config = dict(
    head_dim=64,
    rope_fraction=0.5,
    init_std_qkv=0.0326,
)
MLP neurons of a small language model. Each row is named by its layer, matrix (up: input weights) and neuron, and shows model dimensions 64-255. Each number is 500 + 40 x the weight over its row's rms, rounded and kept within 0 to 999. Numbers have three digits each.
After each neuron's rows, "fires on" lists the tokens most often at its 100 highest values on Wikipedia text that the model never trained on; "fires in" lists the words (lower case) most often at its 100 highest values on Wikipedia text that the model never trained on.

L3.up858:483514466497495532516474481458480456552490465535551542544453602528501580503493518523439492478463534528533448440519404422506553508449472595548557502531498428614476454536572479434545586534512479537537487496496488515526529493478496518529551533462521474557501484511504484466535493443420481418409471487477432552463494455526448567537452544519487511504512461514503518511438562567599520601520533552520385499522523440523481569477526505514482523508466523567518454483428518519521440546471453486497420448560481534476523477406483550427490534525480511478457486478527475475543499458416465469
fires on: " this", " on", " it", " This", " in", " World"
fires in: "this", "on", "it", "in", "world", "one"

L3.up1407:465557634485533508468524501494517459408519524502558487456469482537469538483504523538520433592478483523485432530527468487497499478503471567535559486557564468535533457551473482471508540487432505485522505495501498511506558533511525558542507536489547475490482488415484583526583566473507524520483581483476482460505477458443516463448536495511534434525505437468565505512508537574424472490597555496499470518503490506532510471499547544556476509531509474477523426499411550523503502547483471434481438460529496587508489533531507475451422455536487537481502459401488583493466491550505385540
fires on: " of", " into", " for", " from"
fires in: "of", "into", "for", "from"

L6.up1146:500491569502481498481505405491563467512516568539468514538490478468530479490523534405462495522597524521467499516528447479428577479487484532495503496528555512576471494469494443542485503463427519470478500388500489513450535557508458517519487564483514512436544548405494466423577495570513535519499557451520491443520469505457473520505497518463520513504389522553455484493513502496471478480450481461462433520501476432556461560482539412539525557475477516528559463449472468533474555520530581513502491501571416503469518464492537490519544517538481501430569497514512501541475546454513569456
fires on: " also", " only"
fires in: "also", "only", "not"

L11.up1199:483528421488511513515485532454471478558583521474523539497443455517494482475511509522559513472424521459387539538529380482420458545507446435471446517562552542580479487475589512432462521443497470525491562554512534495490504498491513487506454473514504438524528506490513454482508450489492509475480548483462467500546471519486523566540503537450468520466525517491504451521513536547506503529544533556518561446536527471607442433473577507583458485558513524538542496443469546458490458557492566426481492532505494472497487511470549539489485515581480465476437503536511440499466525482521479498
fires on: " an"
fires in: "an"

L3.up149:439529520489509565489518508549581457446609429480448509552553453494540499457441502435509498515459490503478461553502471506513472445498529472525431529483502453495488574575474498554477559476537482502600463455415515539464478495489515517480504536488478554529478421527434467505461500543539473520469456539471428464510508526466463494534502430504435531465423524491498504475516481492559497493492569552557459459517505478473531464520504442545528531518432487490477458501511487560502478535507503545513514530574461515568483380528455482550570476503486497406469520513539544497559491508582442453
fires on: " government", " team", " group", " party"
fires in: "government", "team", "council", "group", "party"

L11.up811:555446548476534513489487548525452448530517525455468558471538527574517463461565533550461477509485512452380494545497426486501549495505474524506470504477488439524543482446512484379467497430511502522488415491494537549516494509539497506492488483529533472477502478518462505465537545534517531456494540444470483450477469448482457562509502548502537542477570482520466460461456518481465510492545528563507461573515473525595510479432473453486497517480496531466553512485513451510515460517480532434514466551519493521501513401502423545540472567555501500470477479495584445467535569479442451406
fires on: " an", "An", " An", " f"
fires in: "an"

L11.up903:535482539482512464513548543498578462484411542580475545511465499509478523508545506499466532552497516473600610502579471482478550485494525523496519498510438435589470476573526502518549509435545441507465512513479531532457514496454482538550560549478566532545551477469399414461503490512441557530492534506498530512444462478510501524530383463503500570521533449465500534489467525506508538483501514502441477498532484401520503580505486581497477538520524510556493457549471469512501410487511549567483507453462465519504446476522536509510512445524545556530547473509471560519521477438450480481
fires on: "1", " which", " that", " season"
fires in: "1", "which", "that", "season", "it", "year"

L3.up1507:392511481520512468516505515488540515418459483466385485486470461496514565472531530431482477581563563531510481498515492488512525494421526534491512488552500522460558478472512519535443486480521409501550471480522502542534471531556541496515526515451548499551558490538590522508476535549451508460503504555566496535515489439464575475481490501549535524524487465529541390513511416469489482483506539455473449481535506426515533484411528475517462527365474511443545497492544531486516463499504521463420470492534446480527483487497452463478476484536562505502466446527468466582564501535505471431
fires on: "96", "99", "98", "97", "26"
fires in: "1996", "1999", "1998", "1997", "2026"

L3.up199:449578450468456521475491511436510534541503461507500523512448459539525412504509484556459546519499514446456544437599450512507531417421447490520501487572554498552562415544450429509503469469455420545503514529490536482527495489595564549494450582418475486492493493433479460503464532521507550477482512542485511539548505490486527546518515411493455512491525516462514484520512537461517530490439478546522449551517415412507548510488507445517538508514518513535542482494480562565531444489467486505482444514492446538464490493531538466498479464469565473524512497425473498517571491432495487485
fires on: " to", " during", " given", "1", "3"
fires in: "to", "during", "given", "1"

L11.up291:442516518497505543547489477463625520495553484493485504538463512594457506476573520493563497570543477503430515499493448456504483530456476465479506487461493502444543429483491584469520523489460473512472497516495567531448405437611483553495433517460518496499529522472539495502464574528494513440525515497514481516546482481487399537551470484439529546472480575434519516489538442479470506542446507532497519488505471506493498452450485377490475512573523497607450457455503442512458468484444542495502492514488499494521469447463538439511490489609496535532490572445447413530482436510479490422
fires on: " as", " was", " were"
fires in: "as", "was", "were"

L3.up1258:472551490470562518557471513520514497440444452577473503536540525533552579493569479460501502543536533383499554517543538519538494502472429487517474441512447516515510426500502501489445517575458498549474484491437518515459501436568499550522480567488527462558485525419497504434482487493428508476430553476460491537584454540516545508493490452525465513506521552545484548450435497482519477512495503557480516546512498463592566517532471423524493538509479544471499456517499518462515511543507450507514480537466447514575514479480492571495487422471449448577496426466437480501480497437552441489
fires on: " a", " the", " an", " The"
fires in: "a", "the", "an"

L3.up308:543554512481563561520485509556488558496520498497449490508466471567428513445524490393455550510519535487478466538597550481524484549461515414499490490598491459479475465562528514476543529437470490533538524518489537482485482546449504601505469576517515533505490458489466517512525490511546525512471504450569471456447508474451479460491497512504460555496508470506531479467488502531493497480446515541523557447517486457520514535480500454542433495557540498488478481537443474479578469534498535466529459483508507545535478439515382567446467478564389489526421472441536462477528464483514512522
fires on: " to", " newly", " once", " Or", " then", " or"
fires in: "to", "newly", "then", "once", "or", "orphan"

L3.up1517:515525452464580502520487507542462503514463490449582514477527502530482433512485491484457503535489503512494528491523514505556568489464479487599477478536559463464455595537520493498535503473461494464541508437468537519569486463538548501536556566470513544472519497467497429463521468598537555504487569502562461536520492469471498501566473488550493508551542472484547432527514494492513521493445457526505462410537467473540513507501533528506511465452496503460499481463401609468491472580447521439520516577521462465521406528415467516447380541583490514413481554528514526554540478512467544505
fires on: " years", " to", " end", " before", " decades"
fires in: "years", "to", "end", "before", "decades"

L3.up621:535542489490536532470542522512465564478555402493481440582495505581505491495492546442463480465553475524481517532561418526495496472477430455547523521491541520470489470437522415480521559529519422449518486480461498506544505473573516542529490531469456605456511548441501440503473527509549484472515547554559478460618507469444515479505501492512503500541525445533501518482453517486572475443457515515543515441505394546565519551492545440535467483504505503503517506545491632518536523498473492470501516435589444429510537516606522534538544480521498484520507564489484509458566482505511526465
fires on: " called", " named", " same", " designated", " used", " given"
fires in: "called", "named", "same", "designated", "used", "given"

L6.up968:580520563476486482497504507446511552477482433536504437556476488523577497469496501442488511567635541512537524511493500516512529465482423416505471558494479538611559562601524504529425511467529438512479487451473504541462522470490407556514469511516519514513529467516505476498534461492459462435460545547542530480482460502478519442551452455487544485481436446478507521459506539479441454506431568478489475482506509510497494484492523468469530512509488531473523462591519540525584454471455494558539442537560501520461507483474495536531499475513504475501497502466547445497491484479448504448
fires on: " such", " these", " two", " These", " where"
fires in: "these", "such", "two", "where"

L11.up142:534458531463521489468530475468484424487545508519449512513406519560536486506495498513481512600443477467450543483544504559484530471449448471505499514525507521511466546576555476441519549519407482475433553501487512432473524496517520537514462534522508450562527558435524528470496497481395539438423419506533448514431495511541523510516433420509476461537489520511447501453475543512436499407517558501516510506479437455547525510452476460490415530510529494470600462507521464520551511459486500471488476536473514543517510475534496500469442428548534459489477563468489517558525437420484556469
fires on: " an", "1", "4", "3", "5", "6"
fires in: "an", "1", "4", "3", "6", "5"

L6.up692:502533536499500553518601460513518463570511506488460399482483468562485424451485466483473551546513540545475492500531490496476562428464510470541569559461475513501484420501536436489493481468507438471494427478474496489463495428479490606527537480435473586499526507380454509440537465465501546498519547512583524499431478495457475532538523476493454527497471523479458493522537441518551523533528486456504529446537518547529525545488475525536563510564495485557608500515426435540534461515519534501534481493522499496567407506527469567574478514612459540455483624514489470452457441505543544464
fires on: " al", " of", " Al", "él", "ar", "ud"
fires in: "al", "of", "skautafélag"

L6.up1018:485547464483518576477581522459501491577563431497440459532515512479501456453543509456455537479587569478498522493462493552517464400434458471506494511482468549506556491444637461518483607511463478557517483496536492552498478538448553500534531516448567482488506472480488472479519522508453460572414486631526496479530495515446496551472486531452456450508495474518464518528503536449496464526496547505499447560497514430488561551547519436497509484542478547484488506445559529556515485528554460465537478520488558549469519459430494565533504499541508471536452516460433476496511544490486518462
fires on: " first", " second", " last", " Another", " One"
fires in: "first", "second", "last", "one", "another", "main"

L3.up1127:570500492488586441542490515595469460476466473533537528476493601522459615464549479482489487516437534489525530546500560448514575447470520462532514487510514542483450583452558485482517582460454448426563488510512498514512484494432457521528561496446505512579522474455449471486483495541491553513496539494522484514441466533502467451495483540508505512506466435549543432456454518535514448482505527508444547505552518467536535486539499447526508489540516501485487460504456555496526517562475443493514463453584511537547498430570414544451534523533483526482438500548462486467517484529475446436
fires on: " of", " to", " then", " and", " he", " She"
fires in: "of", "to", "then"

L3.up45:488515480453478475532483578476566541537529451507449473533504501505539558457519472476444535521563613435489492554534504515476524479525513495474484498464438543531521568462587482559471513508472475486561500438510478529426447495465446490518585486516515492524535458511538535465573445525462444463457529575535495474515471513506466471494500539488528465473499427509464479509495514488440484448511578483494546481540539460552526503493492479532501512528490534490493475527529543516572490486527524468477424496476522469490506469468433465535593447523405508495464463474548463484535506508530418448
fires on: " these", " two", " These", " both", " three", " Both"
fires in: "these", "two", "both", "three"

L3.up475:471573547469539480518543503504531465519479523524470494472412520557552467458498522515485522486479514518474457530503441585459482487480515524614534500449522482480496573549449453515464577394503450481507465452484497493503526453568416533513536500454535530504485457397475457537510494587484543389483551483527455499483503524425453444496523486528497477531513469500506469551544423518450413509471498492553466488490475433552520486569522430531491504488472477473477509517459497505525454490503609460571522466601476521525456527473512549499501471523446480544467524500499486527504445461548512463
fires on: " began", " before", " newly", " of", " between"
fires in: "began", "before", "newly", "of", "between"

L6.up433:514506501504603471542494550471598550460504482506560526457543446531498452505527482481470529527505484462399509539529488503439510417444459390544542587483516483519522513563470449502514488516522459507541472498499497568468496416594480494523450504478440509480522547547456518470469550519478545481484563510494396470483458550421498485528515579470499506513514515471492452525551467579539490452526536483477470463530457476564463479529583477537504512507519548551527497509502567505495485502463590566544483550546471472474504500485513557479461505451458476499577495426545563509496461490566483491
fires on: " for", " as"
fires in: "for", "as"

L6.up897:485500563509501486543514549519513469484504440521471515531506472519547481461502427392443486526494463456547557459553493485494503468481457512516527539520521505522486451540482535504551494494498420524491487492408481500490474477598519548520482534485519531508544532525527444451483552477503512456474532510529468547448474482511474448478500485507520475473534476498503408487479472540458434451504503556551411518531490479594518469500465516538476506496548568522515413410479515595431501548505443519548425487519487475483460501464489503514496585518461548478468447450462559527505499435509390490
fires on: " A", " No", " The", " In"
fires in: "a", "no", "the", "aze", "to"

L5.up1509:519517482568575546475530489554551509462439486506458534560463554521485537451539530487487525520542515436533538622504503503490527520477433555515502551494452518493540488507540472468423497478538442502487500540512565527511497445478491565523454512523543527546493504528505495492516512533509456443454566483534528480471492589492445570558512493486444490478519451535452483495477510491428407513480471518478472543446542443464467514563452464508492519578435490437468453418514547492558491573413561517531537570496506560450491505496536489518481517484470529448510481539528469454506512478473510491
fires on: " a", " an", "A", " one"
fires in: "a", "an", "one"

L3.up980:443486531445535551546505422454494530454495443589474468519452510558500518493512487529473511484500506518533496512531419448509521476442488490555509488474429444545543454526514475497457512508473442500517482493455523516503462473542501507520537554551531524483527483460538575500613505465433521509515524489541469551489471469510532499584477519480524544466506509485511507476454494499514545555546501556494517466536405523497474493465496497509475507421465521503535464530497589483541459465447470467498507475532448486533448505589498540512454461597537513477558477492554522548431437540484409514
fires on: " did", " went", " that", " would", " does"
fires in: "did", "went", "that", "would", "does"

L3.up1365:433546503457508519536497545541515550491519547565526435486503459464498442505526490489489523532538586453500549521562514514392503497463499459477557513532488542435527518507635456512537512427465554533481439491563496472435479441492519539524508523428536500454523483433492469478513538492484512468464494483485442550524472495437420515536527499478467473457503448484439453540449460505429566465478519487517501514493487496492538533488527490563471554524536527483493474473486487500479493566498573421492514457544532466519480542491377557554498470588510521520410567478540468549508491446515496517
fires on: " Al", " of", "Al", " early"
fires in: "of", "al", "alves", "east", "early"

L5.up209:485463502500544485545533577480564447519568436527467469572455505528492516467448489484539529520491524496494533420489516542442549506511452536480503458457493579477514500532512562511446466441452452553452549417532506542500476504497533517535564528417479583565511485456483481465574522585454543446451524510496505578532505519532504557477490470444531542447484460524563456494488466461530498550561535481452460554533497473506605510507525398517489477464484547540505508518480481504536516520511477494494429520444476526432471527519462456435470449588514564485546602487527504480502555445488468450
fires on: "On", " On", " of", " on", " Class"
fires in: "on", "of", "class"

L3.up640:448529541500536515429507558457547490463522512522553483539483544556604505484525501478507532556519477401536499499470513527523541501545463491561464527541572530521462521567534424527425456465505478479556470400500530478486535553444525533474541507526551534461481462528478483538440525451461543501465532522462548527500488467400405522481526491535461462498432462465495489474545498477343556489488485549555537497471475449510484491503559510486528493516496531469498478484480543522530496492475484477591448466562511542494525437498459500479479519547519500487482490489507537452460515486417578460
fires on: " of", " to", " following", " early"
fires in: "of", "to", "following", "early"

L3.up1183:508515523484504533542488458406560532479557485444521493584572448508542505478502513516518427527504514506473468476509450516460512473516482486470505497517566474520518460537506514527474528493588538538505537463532507612480505518545494511484497493444505535453499465536445440548565436580480501514458534464508466549496508506499486537516425505517466521558521414474547477525530374555448554515571484493528479543479536525492513498490469517474429509537501564458528490485492435558547554607478549508478467552576469546509510446524466508468433527538503482430516495485555478514396466554529498488
fires on: " of", " over", " between", " Sir", " met", " Director"
fires in: "of", "over", "between", "sir", "met", "director"

L3.up1215:527500470473547521442496489510524501475497520514501503531508503526507513457506568426482576478493533443528461447505563578470483510493444462484483584586504486525483560517526529506445502485539411586509468471505560484482502422517515557484502578542531510510508494489438444533523425500478464530573473558536495471503498469465477481524523464500517453488361452476468498391450450499492522520511577479508515480509482522558543510536509494481511498534498456472513512528483492486505438591498479550481522418562487544520453441506490529562578377497487523489471496496427518447467517447604460486
fires on: " and", " from", " or"
fires in: "and", "from", "or"

L3.up1533:505533505501501432520563480476531496479561523479488468566515504565502568510476529558505474427471486431513516535520403553461487501537459509495520539544561497589465464551579451468515599505502516450518570467488521536496433507460456548521426468479476509500477477500511523515544473441527463492458483529476577495497513475536522504540473454499502492466507514445495465433491491582506524472517513502616508531511530527538460472434507458495453456530535460586534476508471537505492549521506490464569515510600483549515475525560486547480494544498471547536477475410489505605477438475441556481
fires on: "f", " over", " along", " around", " of", "ing"
fires in: "over", "along", "around", "of", "sefirot", "across"

L3.up952:516502485521499499521559473471546515507519445544549475579487544451505510442491474509488503479502496531512504504512487458440545518452534508558490506502503463528492467634451466527486552436492493543515455433420503516473494464477464634546564538485477486561559496498496529466511521482487468550467507504515513513494468492475485525549484531470518454564473495454552456445512500449480571517466528577481436409527500487522517450530454476534494457550503505480514472419391560511577481525478446515495529503548536558500429482553488575535367490606511519511484525494538519509522501433492492451
fires on: " to", " could"
fires in: "to", "could", "can"

L3.up1037:540534529497492553486542433512475545519523528487477471567467466500465571451483563485532577557488490524500474547501501529490483430515421487466526559508555510462517489569495462406517531445482469523532553545533508522459511535574473584492503501534492547469492515488488443503559485466519510485519498506551488509485480442462452510528532544470499453547462502542553468541553499538422438528473578538514503509523487538534473463511473481549432519539547520450503480410496444518597473511515597440560493516534474513503507480483517495503453522526491464475518502462452488513485465525514458497
fires on: " later", " now", " founded", " opened", " announced"
fires in: "later", "now", "founded", "opened", "announced"

L6.up375:583534448407576464453567489506538562530518505478460484503545551546403514478490446429478517499513563457560543497526499526484484475491507497466482554494547438498522494499535447537486532524512471515482492515511462507511504477490559532492466528422489517469500489481552499533513520577440475461422563513507473484513532457533461494502454506517503507502514515567490394527480556534497491523458489499549560445516468519542473530460502432517420531558513600503531516525479602585582440515506553440508475535518430476504460475493517537471502476511523487450507522447491508464541466457452494510
fires on: " first", " second", " until", " one", " north", " south"
fires in: "first", "second", "until", "one", "next"

L11.up900:519542485487574529508489488486455430567540552547456587527433451558531508517468479459474513474468575498479527521496442475476499531536449519506503495539484501503523574549486496413539512446435427504500516476459555448524537495527510602518447535509539482506519498414558397454497502538555593488475446470452524527402446495508550525500477451473486512506505429467568492478496513566484496555460547552500466540547482445517472539504506529493390469510514497477532439516514471577556469553493509521523434551493457526507490490547520498531423494556502497504532524512473535515472520500512430512
fires on: " an", " An", "An"
fires in: "an"

L6.up865:449513523514498518470551543443506512459479476483513458553529549516502483530540492510447494548457501449531534578542484528505527478553472514548513495498459519532507480553497485421535539430439472523504466471585513476500556409603454512535512481530500499544525547460495499471506442490481498506515523404496441577551503512481470543521495505464506540522410481476471471438532452515465562541507557464520414526508491452498435457578542532501553561561434476531481418481449487597563379517480449511524542488496520530444502576497571519583479512578458535587472545487522540490563468497490513522
fires on: " of", " first", " First", " to", "First"
fires in: "first", "of", "to"

L3.up1269:453554500501436483504461537559546438546446511453503478484422568482526506511557527481489481521508526488535529563503484520492516397501471530489559498527458522623506550538451514455534496465470528496545533446486496502486496484534467585513552533507530459559494542457529501484506448443513539476451541491503531526454501479510466463497502515468501444502499402462528409542491518575480472503521506497483539497512520454553558490497454547538455488544525517537445479524455406467485416586514531523513466467495485588515438567392475478457479560476438525508509566496519536508426519483469511479
fires on: " season", " their", " before", " of"
fires in: "season", "their", "before", "of"

L6.up1291:440516525437518444442489508472550490479533468482430451525510432517561466538476522481410499528525487527483488502561547522516517478461444469568559560484495472523582545575508490497514496450497459506478455490527529511526488495529491497488484503414448531541473476490508519516479508476459546531474520489540512531564495481464493486571510498460469532502512433416483463591490483583537518445522512487558464439524470477535482535480587491560490544491469493547524525526448574479501457552440541570519483517541500513547474447542498584519471518626487451481413577478471488545541510454530528468
fires on: " him", " for", " of", " Second", " well"
fires in: "him", "for", "of", "second", "well"

L3.up1278:447524555504548602585560560513482539503440529519522471445460415527564480479486510492449539573546523490476497491539526504490531486516467457538484559539478562500532496519541466493458462484495476537487394453513486484465436430452493521533546511503598528505524525458472523482499433507481484432552497530549473453501471478438482499466490528508478492490480495445450450532483453557416462600498526470476481467524499547499531573526506542505489580531485502499557446522459498483551430520537600491520459465526537497549469513500477559590528518551431519545481567522563495478463441502584490482
fires on: " Al", " al", " El", "Al", " el"
fires in: "al", "el", "alves", "elves"

L3.up298:526494511490496495531529572538526435474540522566488535562463487557535493484561438496440470529452573480452577475541506547463546492517511532503512505542531514493509566440491517489551454468516504573471461431521536518543498439551526472506533463399518510525497459493504508488518545540433468500481493504509463556533485498512443469518465440447543497479529457492490464419456534500562480494496531463485495502509505532470570492477564474527499527486421486517508490509477538523533524503490541486498422470448469519513515469484471461537540448550402516526474603461538537490512581476558496473
fires on: " for", "'s", " of", " in", " on"
fires in: "for", "s", "of", "in", "on"

L11.up1311:533505480516568513539512492540522495476429557471502422488490505524483510475533472487442548551490490442409558531472505444489531512434451494471495523612517458501562489432502471464579478505482462539544495493498538482438545454468466537530508472462497468577526482517456461502453521528508457517482514519480541528484450468509482445476432463529494495500478555505505549502477489522451531537556522510552505496522425501545526457549489486537472504508487483579527449430481581498432524448488554512478501524478466454484492509411542489536478482478450531528532548432526547479543513463508521503
fires on: " was", " re"
fires in: "was"

L3.up884:501543426475566445492526488586466432500500530605561526452522523510511490464531478474507549507522572491508493492582573530513467528497523472566456510527499523462489492496550468425561438504473555498479497495564522501542506536495551612505524486502526477508500492471524515496554453575427483479429519496474444540520492502541448450490414506488467524507441492550469432475509478512499521457434543467531513435487524515532512496506446462537488510490567424481514479499440553507532507574517512507555440442492497509543480524531379621447553480532419515575467482486516409491507475486492512539
fires on: " to", " in", " per", " well", " or"
fires in: "to", "in", "well", "per", "or"

L3.up335:470515527496525531543497448489560433555491450468537535560496575516464472546481490447547475576499485472511482609511547448511508510502502468542438483477503449466473450625422471406539504450520494529452505479418522546405514488552525504503609505484542549513503481525505482522485444499517527489439501501509429461500485531424479550466507458530444542484512532565486516476497511437512531567467486603487446483521435446516518461523488503513431483483478543529505462481508461553538436503515460518455498561465427460503473414480478490411469470548552487488542550485521556489582499481547468511
fires on: " a", " Candidate", "-A", " an", " post"
fires in: "a", "candidate", "an", "post", "house"

L3.up183:556512491462518513534550517508479457579482427557436499528530474473516463412479462507474532593499472487556549462512561502514494503486523445563424537548504512517494531591522446509553492477505406500490510471540514514459470489485464534520564483464485512494496462495503472474514450572461500469449489468503533497461499490505458474516494534569481494492496455470453496444458519524529481541446541464483544458486519558513591550515492400492509570475481565479448485547459521484500457618501468495553383444495520488533532506454381516512521487533349490507434526465483502511459490516548529465
fires on: " these", " to", " Il", " These"
fires in: "these", "some", "to", "les", "ilian"

L3.up133:445504465477555511538445468563478486498527504484500504458462568559478549500549482471489508530565515540451538482481527492541486473464482449522485469587499532427480429419434460454511495447477465539515463483456519466500535520463481512512525581528444554520534486414509529486459544508540519507466582517522498510468450503467437491517567470478484566493425494534508492481536512482507495590533513569499477514517505487458532488536584447527467548454468473494527486423383517576564560529453505431484498553428450507560550518445422528452448476517532465477518478491471506499563463533491503533
fires on: " part", " also", " an", "(s", " result", " a"
fires in: "part", "also", "an", "s", "result", "a"

L3.up654:527490505537625528557502422589486521528547484475520504471523464527514576487471497471517514565520483530478507551561493485517520450504438474567478437591482482462448428554522395491523574469462508543524519517433480573463403501520491554504537504464522512469499460487516518492480500481476545483478580480539479511539515476457385512464557540537497501439504454542508463503468529570489483536492521572494571469491497476530508490534489453538474571518514524455512448419439494532572522561468523462564480548488486517534429530438488541517426550539443528488462466502488479498493445546460519509
fires on: " to", " into", " is", " than", " has", " largely"
fires in: "to", "into", "is", "than", "has", "largely"

L3.up518:494534613489518504467512469517496579500523517482446557476530525533446538486494517406541470577468511451488500590495485468442475524541460469513506494543478485394438490553457501435530499467482507496538558518486486453440491558522464584519457528518535517487499507489522471491514465533524504530494508479539440516526483489426414530510522567501443496542449424563557475501481517510406422488520530571501452521501482482523475527543510545486449529455512444475507475412527485605503463510477584475506494506493489585507483499526475574508463540542410515535498529455474479565585500527451552518
fires on: " now", " later", " officially", " also", " currently", " been"
fires in: "now", "also", "later", "currently", "officially", "been"

L5.up147:473554542525522528506530503505497459511489520545484496518531454493506574481492473491461560551519432505492577587570460496495589520500526481536514464490478478551497507543524508482535490491462515523469518481501516460409451488512464571501548546463481436528501504536450487491527490463362463428526524462467414576471495446482459495554461473489549514430507466511498443398460551489499452475503482493459504507491461465507485438453543504547447549499475561483527477495455543563486499511481573492524503510479544477499510536558509463475459492484382546478534485413466526520437510469475514454
fires on: " the", " for", " in", " it", " is"
fires in: "the", "for", "in", "it", "is"

L11.up1108:529456416498574465451498446582529452473520494512463478482487541499540490500503541465501459541545471430573524500459550476423509457470471491520467548515479523512448480472427547542499460572423483427522443557488512435513482506480433537581551483426497480523565442466538491421516551486466522534488541615572523495444412484491488530452401419499530488489489459467614515524471472559412499485586496475561555535570406568477506554491486537530516542620516468520471467457539474479472538510485514484439550482487473504510502491468520433485500454481462515503491503531512557512490535460539504480
fires on: "0", "1", "2"
fires in: "0", "1", "2"

L3.up670:442559484520541544525518458489521475530481483464547492562481508508554469492497526434430574534429524494476429536506539521490529453482496493549532561554511487537530534635460483505485473447551502532551454408491539539527428489546481548489497499520572512486518472573439467504552475457529600460482504464539535543451500514428513548522488473509502550458512555495495470506442494500464570563396487575516494414509436489438504454512481505531450536460515493447492510457495517521521512483501487516539424504508494528530458381495535486430437523527484516521503520539526500476535480553522479471
fires on: " years", " year", " from", " family", " decades", " months"
fires in: "years", "year", "from", "family", "decades", "months"